Weights of a small transformer language model.
Size: 14 heads of 64 (7 for keys and values), MLP 2304 SwiGLU.
Architecture: RMSNorm before each block, rotary positions, no biases in attention or MLP, untied embeddings.
Training: a variant of Adam for these matrices, 1007M tokens.
MLP neurons of a small language model. Each row is named by its layer, matrix (down: output weights) and neuron, and shows model dimensions 176-367. Each number is 500 + 40 x the weight over its row's rms, rounded and kept within 0 to 999. Numbers have three digits each. A neuron's up and down rows have the sign that makes its largest values positive.
Before each neuron's rows, "fires before" lists the tokens most often just after its 100 highest values on Wikipedia text that the model never trained on. A number after a token or word is its count.

fires before: " of" 30, " a" 9, " 0" 6, ":" 5, " the" 4, " in" 4
L7.down1554:538497462490483553538435539479497510593503483544465515472573476431599462541482526486474510499525503525517430512466432547532528469524481456515530450491557485475449353485525493445496487438550496532540447451493512484538515485487527573418549534464546533524481534536580479566526486541500422546469509483491525478513582502481482496500492487550501502480484460599464400496460549523479463517484511557477444489492526464489585562446510550497484460470446552455543426449489420486547464405451504507493566524529489515499458451470439482563562477522476505453554506513575504455488526588449510481

fires before: " |" 33, ";" 17, "." 5, "," 4
L7.down789:511525514437550480424499547421543483458444501559576507525473396551547502525457520483546571513522514550469439477452568535554506498534540508537546533519531524526487480509477442506483495542443541462438466531511516514509500463471482458448535440526555545505449550530462500524494479472470520485488454412504441437448474439462471430464443493458476488521489561464481520605539476477458459519524509454540483547520445470540486480504481430500456480493534454462509547511508480520547542570441497436513517569498574496535458495496464509496484467539533523528474535552479590527498507564468593498

fires before: " |" 43, ";" 8, ")" 6
L7.down499:512486549529456477482499548492502470440441558495529436512484588567528445527541472468503639574488500562551476526477531514518473475547514463486553488563433509453514391546407516518493520482639449464459495567508495490494471517486555488460535514527490428512485504530481522449523485482522580454569545536466562403528528448508504498528485491533515516527514450524526490461444517496489477452545519516424503494517489559524509511495574515496446480473521549455510540563505485565470493451489466497521441440509500506511557458484521537488480537540514474502524499513481568522450546451557505522

fires before: "\n" 32, " " 7, " High" 7, " Location" 4
L4.down1243:536430490514475560480504482506517500504581513478471495504492559429555529492522523547455490481502552519552508489445498417527514565400507464496543465536505536510520460578532541616512480532542488553571529479545474578460539545472485496485514537460528513560528527520525463505578515559490480535465512559494481480441531512520617478527585485524521434445460555529440483471503531524437506483511427514398453520510507439431479511552471559487492444480473517487582468547456540509551495550522512508430458464502537500521551438491462498450528489450524569477504458451483482418512486563585452451

fires before: " |" 40, " \"" 20, ":" 18, "." 5
L7.down1169:517510574451526526512515487537571379446511447498453551567479503421542572427506490452500482486489495454541509485547459472413538505476504494572568413497467520495482554528476490533522431497548460590505471464491453465576470510444503430501487522521474468425458516478462463425484545539595465520379527499474514477491506496508468504545480449478465471484523536530486480437472523541507533537534396580426454526472500478517481524518544506433449592447463476492574557560471494514553483510487519485483398468488497507509523432521447475465536555445472487425484523515498464556469491420480538521

fires before: "\n" 40, "-" 11
L7.down261:490514559516433490503505509456514459521547505463486504489507434513486496456496460471514497448474528485450534417532467474519455424486447482380488482536514427468469373567473498554492572459468433632525511456433537562527497534508497431456483508530471443562490560447569486517523481494484533550516486503483459507582559483434471543481497453501471478529492552510505530453461553421436531518507458499448529451498528487447462552556522490536478535541508461520545437558555562478484520537483468487545512547535481511509527506510524419499446493515499499454463500518484540432516511479519442512

fires before: "\n" 71, "-" 10
L4.down36:448464507478537547463519564465456438486491553507512469483444429488573477489515539458601511512534588466466417468545461474584457478463487481488499517519538500494532413469460461536515520447549603568469523540474522539437523519504516529520518479553459471532475533516574399532450508432507492472536498478486497507517523508460491397467526507536488530542526514543454498516510492468530432563461451457540508515478499517499488429493474419518532490475429505509497436481448538539515524550573509442484539493522507438526428521490522533531464445452488561511425504536425510540475477454459438495

fires before: " |" 43, " Medal" 4, " Detroit" 4
L7.down274:500510454470555487573546520452553488479507462470494394454519521485480530495500519443529547518451496493529529526479524525463524461512448439470474535523517453486488435583489521494486516439566482474531569477471426457451491501558502490462522502452487505498577501537455466578524499524554522427486527481520491561535486599503484497470486488475557439587529562483563466482517459535439447483520543510477460467521464460462453482550441551571488510452526473548446530544494502505484542499470489457550493457529520535492523508461564572545504547478464560439417548498471549443526490512475532495

fires before: "-" 62
L7.down525:467524449483532468468512497574573518516466542483470480564530497463463493458497474531485482515425500541441602493557465514578474577494485497452482469593499478512528434543489507514562484518545496527575467478485522489503445531529523439458476532486485485537529479521447414417466542516508503474519470564448546531480504472425499467407493536539466425508487457459518511504540496441544532522491464443496521546534555512502524443492515435440455466554528476473475527543474472486513532471449531475498485527542492443561493488468438541528487408493437549479449587564495540470488493495495402462

fires before: ":" 30, "=" 28
L7.down566:543517478517509535513474480518534508523587490542485509486465506473498501573487515484555481425456520530519507425436448505441550551471432557498575468535510516454498489510604520525560473565492476517507515455505493566499480534564477492554472482538520466509494514563523493564604509509461531580504448481498569573548506522494476568542492466557536517535486553553551489540519524559512413468467530505546516488524428563566481497470524545475488545465478509535406486482457468553488537531461434462570440484535507599487495461484556465494541531450471513433556410552502581520527525512545450498

fires before: " the" 29, " 1" 14, " 0" 5, " least" 5
L7.down1775:485501571612493559509475485557466496571501483485515384494506550514510591423484464506404479495525489516500563571522487472544504510496513441478467476477506524495501446478501538526495452507454460528407530519464510554473496505525474498475510509577524522528466542429512571523538536509457460497490520450478542438480495505578463515531481529472520445386534450546453509515454495528455507505490528484548491492548463490516532561487476459482491524455502490483547496513491540485449577494501502424438602520546498579492490525501508435550497485600548553507423525516542465557511450508517421518

fires before: "-" 40, "|" 25, "\n" 15
L7.down572:443488503514502515458468561440456528519518519526523470534531548446469534546436507494480489481519457479468523522537515498476516480542507465439562476507484462465448463551537495494513534455540553576507491535521475588429526522455525432503512577539533482510551449530481467480467538502521552463555480597491542443438519474546575522495416524577486445444519542526432484557496497422469451475480456494512547456501456526479529530484523436543561459551498547522514395497531473497513466474445563485474474546483428556476525530521450510462498483434573521501559569435461508559499447525516490614

fires before: " a" 38, " an" 15, "-" 5
L7.down6:450466487520514462456414449489543554487500502559545484522451508436450513526450486477482543514517478512534484553489437493464559496593467527429548530488513570479580571550481450503517559512462527438502516471580530539491486529406550460442547568521487462469496452452536455528458531532473536579481512586571479511436461566486423498545527406506530440522506463466479493475508531497562467560477527455480498548491463554598485495436475511529482441477499454575483492511540517483493512475529485482533563402516510540545437477521532512476508540527547483532492497429501550528404528476495529506

fires before: " |" 37, " Party" 5, " season" 5, " Date" 4
L7.down503:469480507504477494470528476526493511537493475510466442469487427546455434488532478543534450454484530448422561582475474496485455570469508426454492449550416475511531437527564494549510485492521525521432449524500519444482475434571501494467444467507447477506471512534518510512493547540457504551584530517486477498517481492518442537536563549493512519543533472540515518520497524520507561481505459518523490455500559553534432482537583498584504472497486487516496503517427425499467445498526437471473488479528476456580546589448450540505500548518517489498502471471502543486577511502435474462

fires before: " " 37, "'" 32
L7.down1817:547449479415483557527480479564461496442484548430472418493474438501485473473525467545562531578488452546516478485493546376482459522567489487506500483519502522457496405549533592469418505401452538548496504500457425480539491557505575452489526532501567519523533554513477540491491512452576562421459502438553476469470454556490439542445536525546515522458466457443436493489489515534512454495442494480540462486567523488416521509530519473465457481523484495509495481499390556472519513482476513481466535542449401462469481529563507494515524502483537508513481564498466470477490527511536504445

fires before: "'" 98
L7.down176:441564491451531545549486515497465588535470505464475479413516459476375467487556505499526553497534481473472445531490394488503557526527517541476491547540533438461513605540504474555486483537555541432458546497531470532519542493558516447542440459577464490514486459453474442526562477487551513493505496483463492551461470515510523519535500480505540489543490484507535500539536519452495531521466474494431427522456543512470564570533541500477491511457501512534495526491424606507533474492503459556426497612447494539557495528498487508559460498516508548442455534494535474520456469475543471549

fires before: "-" 23, "|" 23, " " 5, "\n" 5, "[" 5, "                " 5
L4.down426:482487417538450527581489515465500468520556488583441528362507525520506464503442543466504481467506608446454519481487537538490473482468460529472520585491529463530545632503522487451501564463460497388446466497544544427514489520505489474522490440501524503455493507520544485501530489520540541527557461422510501469516460449530488440442510569474546488492489514501487514481561471522464519436445458530474504525548547509395516432485517509437515471478456511537529479509515497477457484556412463473485537499458512553476528534471507484470502507486463515443533454537482542504582496537450483497

fires before: ":" 23, " of" 17, " to" 6, " on" 5
L7.down714:497513545492558526478523525520559465509491510568491435533465481524468549521493518552467489536508538511491561480566463479449537505490506508484526553458531470502505404478529572486499479590462470541484476468524486463482427536518482486518518527487536566450450519444523411480518479483459576519493451540495440558511502550491467494553470476478503460505474467493544485440427525468512493501480529464570496462461544509458455532514478529547500458497468531520519475541495500511546417501573476541414483497437545461563559507459513497524557477517531522480496480459502549469559529537475515389

fires before: " of" 65
L7.down817:454507517462503546479554580544482527551531571548423520477442473488488484479580497541559515487567492564530586477501603441507480431486543575536435480523463527519482562530529586538454534463488542501490452503419482565471519531550545436558498493459459582467515514460522487498436489458471555469515527512467504477569469451548521526446489492477503489523482572476447507534493548519480505530503523472511598510578536529480490477562504451512544471562541509486530544476514500454501435504500474501427496501486487489468495597565523426524520521544506514577496510485459459508453500556526434449

fires before: " of" 62, "," 6
L4.down754:471546432615483496544579459499522487475543532544473475494520510523483514480444474478530464456554514518514528550520584522508532468553531524422492443511466452481546552440488511525478500514583495445506463472439498477457506568441490559401477559490479453452492489475489544483445553553453531530537482554537511524494437467500536497490534500504485564530574513479510484487442479588532468473506533445464460498409507509489435521560479476459554454512488522526481519582572466485519512500500443491426535475484518514446507470501496459490489503514457519507544514550515467541440491504458514480

fires before: " March" 15, " August" 9, " July" 9, " November" 9, " September" 7, " April" 6
L7.down869:448518553480520547571473505553485521445524534448530520515509552501429535553492506452492487489570565446516436465488471533477567460479525523534572493553489500491532492503495446504447473382532546522518526525498526503485499515512504447500489505552477506531433590522410552509556552585489498432477486501550593457533529483432450541468468489441464494519538540497463429434466514484453500546483446540531464366469537511497496506489477471464489529460485524593516488425522551497543503549423471366509550491470429501473499519455463401565452554541494480506487490489475502580489474552437508496

fires before: ":" 45, "Ra" 7, "ao" 5, " Lin" 4
L7.down1746:610517570552532529529534450425564542493533487504520489489539485517513585527478580538446518514474507519569488502428472465462470506536461404508557437473523525566518492483501584478464458427538566453467438450490507461558553497522536497503456441469546405533580524503561478486539475530530473523466492472577502512589385519437499582478395511401448524513498466509462502499509512492423502485531450506477510489518418486428480507473480520553463478542456536493441461556495509428553463485478448496498431505498456528542534509503502523456497414521522438485498435516506516471488500478549529413

fires before: "," 34, " the" 18, " that" 7, " he" 5, " it" 4
L7.down687:477451480536464468506456511478525502490519453510522517529478510523473592471487482549525498520500542517490503603526560526466575435499463592520511497459501444545522433521515487504517451483544520647497501520592507495463543461496571537519490537489440452439501441474515494527452503497455566566526551613504521510492451448458496547510542540466540478492596529483466497451531506490435496559514497506505532432521550501540477492505479511527493508517483525552485427544497437567492478467539510479525542407543507473558491496472482462490493544500591469514519479437572481486468564460472538481

fires before: "s" 59
L7.down1084:460469501509502531497426476537497539475511518500536480495478470437532526532509566473492473490523549540542479511591548504473543429448496443456467534443519506551520419464528469489542507607510569527434431473506458561531543475449590484503520489547450488447428497539433499531513527500492606517573528525500470527484513546487538469463434526484520520507525512434489523482489465512444506557569492489566477429527459466489517518509497542510449530474459525441493532522524487509440476490529566536453478438539510546407561490467450482512476499467525445548550507462526464495445496493463542521

fires before: "\n" 88
L7.down64:533459477485580465482532523475430516441546490509518479526433483462504493538542498576491491537506484513523585430499420482549485490523417422476430463447485476509424300534508472487518528514489566675454530515484513467506475436500424516526474517520497467483525499482434540496540517561483524549525502490538479489550490406509423613520507515488542574514545454461497542446549544476487494525514498522544468482486524471518519578493452538533500532527488412527504517562527508488494500498618537483501491507425464502471496553506538539469521482514520437489502466462501541506516478499524491540

fires before: " Enric" 17, " Jo" 16, "-" 9, " Jean" 4, " Hide" 4, " Kan" 4
L4.down826:468583451522494511492507550451518475530460524525511477544509434497483439510460501418454519471461443455493492536516547463403542475525530504432501495454580492554601402531482489537427527527488477704494486435522564489559447465595497504478477533504470488442499464539546414456498492533489543560519528497506521568605448511547465575436465467484530471470515520483525502593541502458603474500457511438481464520490556505495423484513450523495502523522506483496488497561420553497507521541475458470531385473608518494511518495468495489538481528504556499482509482463478491443487483463527487475

fires before: "'" 64, " " 5
L7.down579:443513523570514460516544462552478542508523495499528502465476462557520462491502510497519492484502522532494493516396449513506513508456501482513436597535542470483493432481504505574554519485535494557445479521531550512471529397571460528497432515554486560528538508482453532521466534514455532552494525407486461516479536431477483594485450497510551548532582486458563503499550485487548490522493569450522560521497518541515488561528578517458433489531435439463438507540484539541531435475459463493557503452419541412572488595570510506506513518549497489466477371588555437463487532468558460497

fires before: "," 67, " he" 6
L4.down2270:486528512533452536423463576507452528496493536533507561442552528447475502420495532587552474494556506575471524598524529522457476543508455447464490560482458501520591483530525578494457488473502482626541440499531435473487515486525448542470546506503475454464416473509534515507542513513493457482520525519491496501505492521535535460513488500514521595484406408455545566483489495490517513478512564506448467509547522514497491518497546630498397478512431404438489516490515456434461502615559543575491473522472483471556483517466531539488484514456453507436416467533533478495531523540509578485

fires before: "\n" 67, " |" 4
L4.down299:509527485495554487484523556545544552445502472477531470520531562512538536487502510579516468469459545458478510518503407471494476440499527496464573467497492428481445424416522438485492504515524518597427543478478577514493461494485503573496508542482550528478430528526532570535553494420481488552515447554521496495505517498510549564515502495492460518533492450542461408484455555521468434438538530472481535480461497418580486504590438500574491538453513495432583482557566535480505517472616467480510536485456543521463475535451498505529492501454474534450544437535546447472515519523502521529

fires before: " |" 49, "." 5, "\"" 4
L7.down268:495497520502541516500455484506526464553536509504530426431562526536434523537536496487559497505447461474507487548502494544520577488477595508521502494540486525474485518529505506429518454541450470534499512505468488486592574452478502558539537524434561517468371509514500466434502428493422478425519443535512496500481538505448449541530579433500505491469551479550494463507483516551435492551523503497485458434552492519469523494482504453506394456497470514459510456547552452449463454458520461531499536522556466521476572451530575449536533427486479485490608498433487546486470609478420504501

fires before: "\n" 92, "-" 5
L4.down1237:502475441437488533523491521462400526494467468545474519524544533488449489510470555494498507442527552464468477394512474410517527595527495466528447509542506485447505425578427555494547504529461486524488569494522533563490412531517482460516530524547479478559454473444501535466523493464505536479472472442530535480517507481544499452545535469569485457460419478479486455497438529499548537499505488454471514455459560555540521505509548478515536492519484579491520505481491526569525457478584548472567532438481500444495522481439491578504504564457515513428496511477443544590513465497449533589

fires before: "\n" 74
L7.down1446:531503456477525588470533501528535531512465422525503523550480476470443465485478474527471542496528514579519475599546497520470503517574433467449456518533489510496564527521464452567495508501494503469463493532507459466457481473468550450470451555528543523604586404511475597467541428518526454511501544530509504475537473529484554573480544525590473483504557495500458502482494501520515464458539471462451466474417522496447522495462483445504518522462504507468539433526478504543533511523450543448488510504542528525480382529557510506468491497542576458460433510510520522530542485541536486453

fires before: "s" 24, "'" 17, "ing" 11, " You" 6
L7.down1656:467452507499478526530456472528472437478558423480518511591497447506483470523490467519457545493479468473497548500504431568518493483476407473432496558522418473548478502523381487554537579495509506510389539462513453501554548524411519461526479473585479529535489475527561523491540389530482497514460504472483502529455436485539534487523375486443530491530455472478507490476475466457499541546429428506426513460494509505490458515526506508539496534503495504583499472418495513525420500494523497521516476491432515549523530571548527525503572512457457448512508542507521543481511497453416515516

fires before: " " 81
L7.down2193:468462578459487473501548422503521470492506498454480524437504490500541571559493532552512462475490490562494570464575498546530537460520497493503544459503576527496454360526539488510516526554423524525537509418539526527535444519519494463483517478457556532485503552501443563521581461525534492422483482517533501585492458483491463575458597497491498543517561507568506505463515478453427532525527529469496532499466525496493509509445506480504507486438537538401561491501484569504501498505432472469550470577558482496464531451468466507509473508494491472460546470476494452559498558584451521498

fires before: "." 69, "'" 4
L7.down644:519415465465509457475568470517456434471542505475484504488440496465394498501565578514498472472525531582523545474466526464468481475436488547542461476511471513561486391516556476535508527519516513483491498527489492463462549510569539446527462519479489560580522487518503563504538544459414560549541461548462464512464537588453484509531467515459483476491515530471508503489515482552583508540510480462472447535498547429456540572561472552457558505485524472439479514541552574508512476534570418474464506528491496504572572516482453551441528471411499515546508510507530454469515503429463518439

fires before: "\n" 99
L4.down1144:519511488497413464471544510450494444565534513505513546504534557508460488500555495477482466478607505468520514486544465552445492510518483507522518529500524506522447377463524548496540540490444483608515553528427440544493482510519427507553499520528478530484499511446481536554537501429532523627507466487469460517565488548524547514579535502578490503557436488530540560504436473506532500409525548536447496553505440506589497498534488502517429539504477437452467487483443547462474527545572514440477487519523530453495505504514438478480393436425487524503423466540531515472490468431512543547

fires before: "th" 11, " March" 11, " April" 8, " September" 8, " November" 7, " August" 6
L7.down80:495543560526451475429515441470564418529610485522519424470537505483500498521482492414481478418498450469523409558532506469503535509559538496421528485489491470480556452515508548499483477428514479528508541436537543520479541424470503551454493463509501529499490454478465493533459520464457531554562478530509527493495584459524539470547544523467520506394542467532516452557540490480586500495475553479513524477462531483463485497512458473465512440440556486552445491461493452464506449549468516478469492547509443502506529494515440474484545524524535539543439499475518497514491522506486480463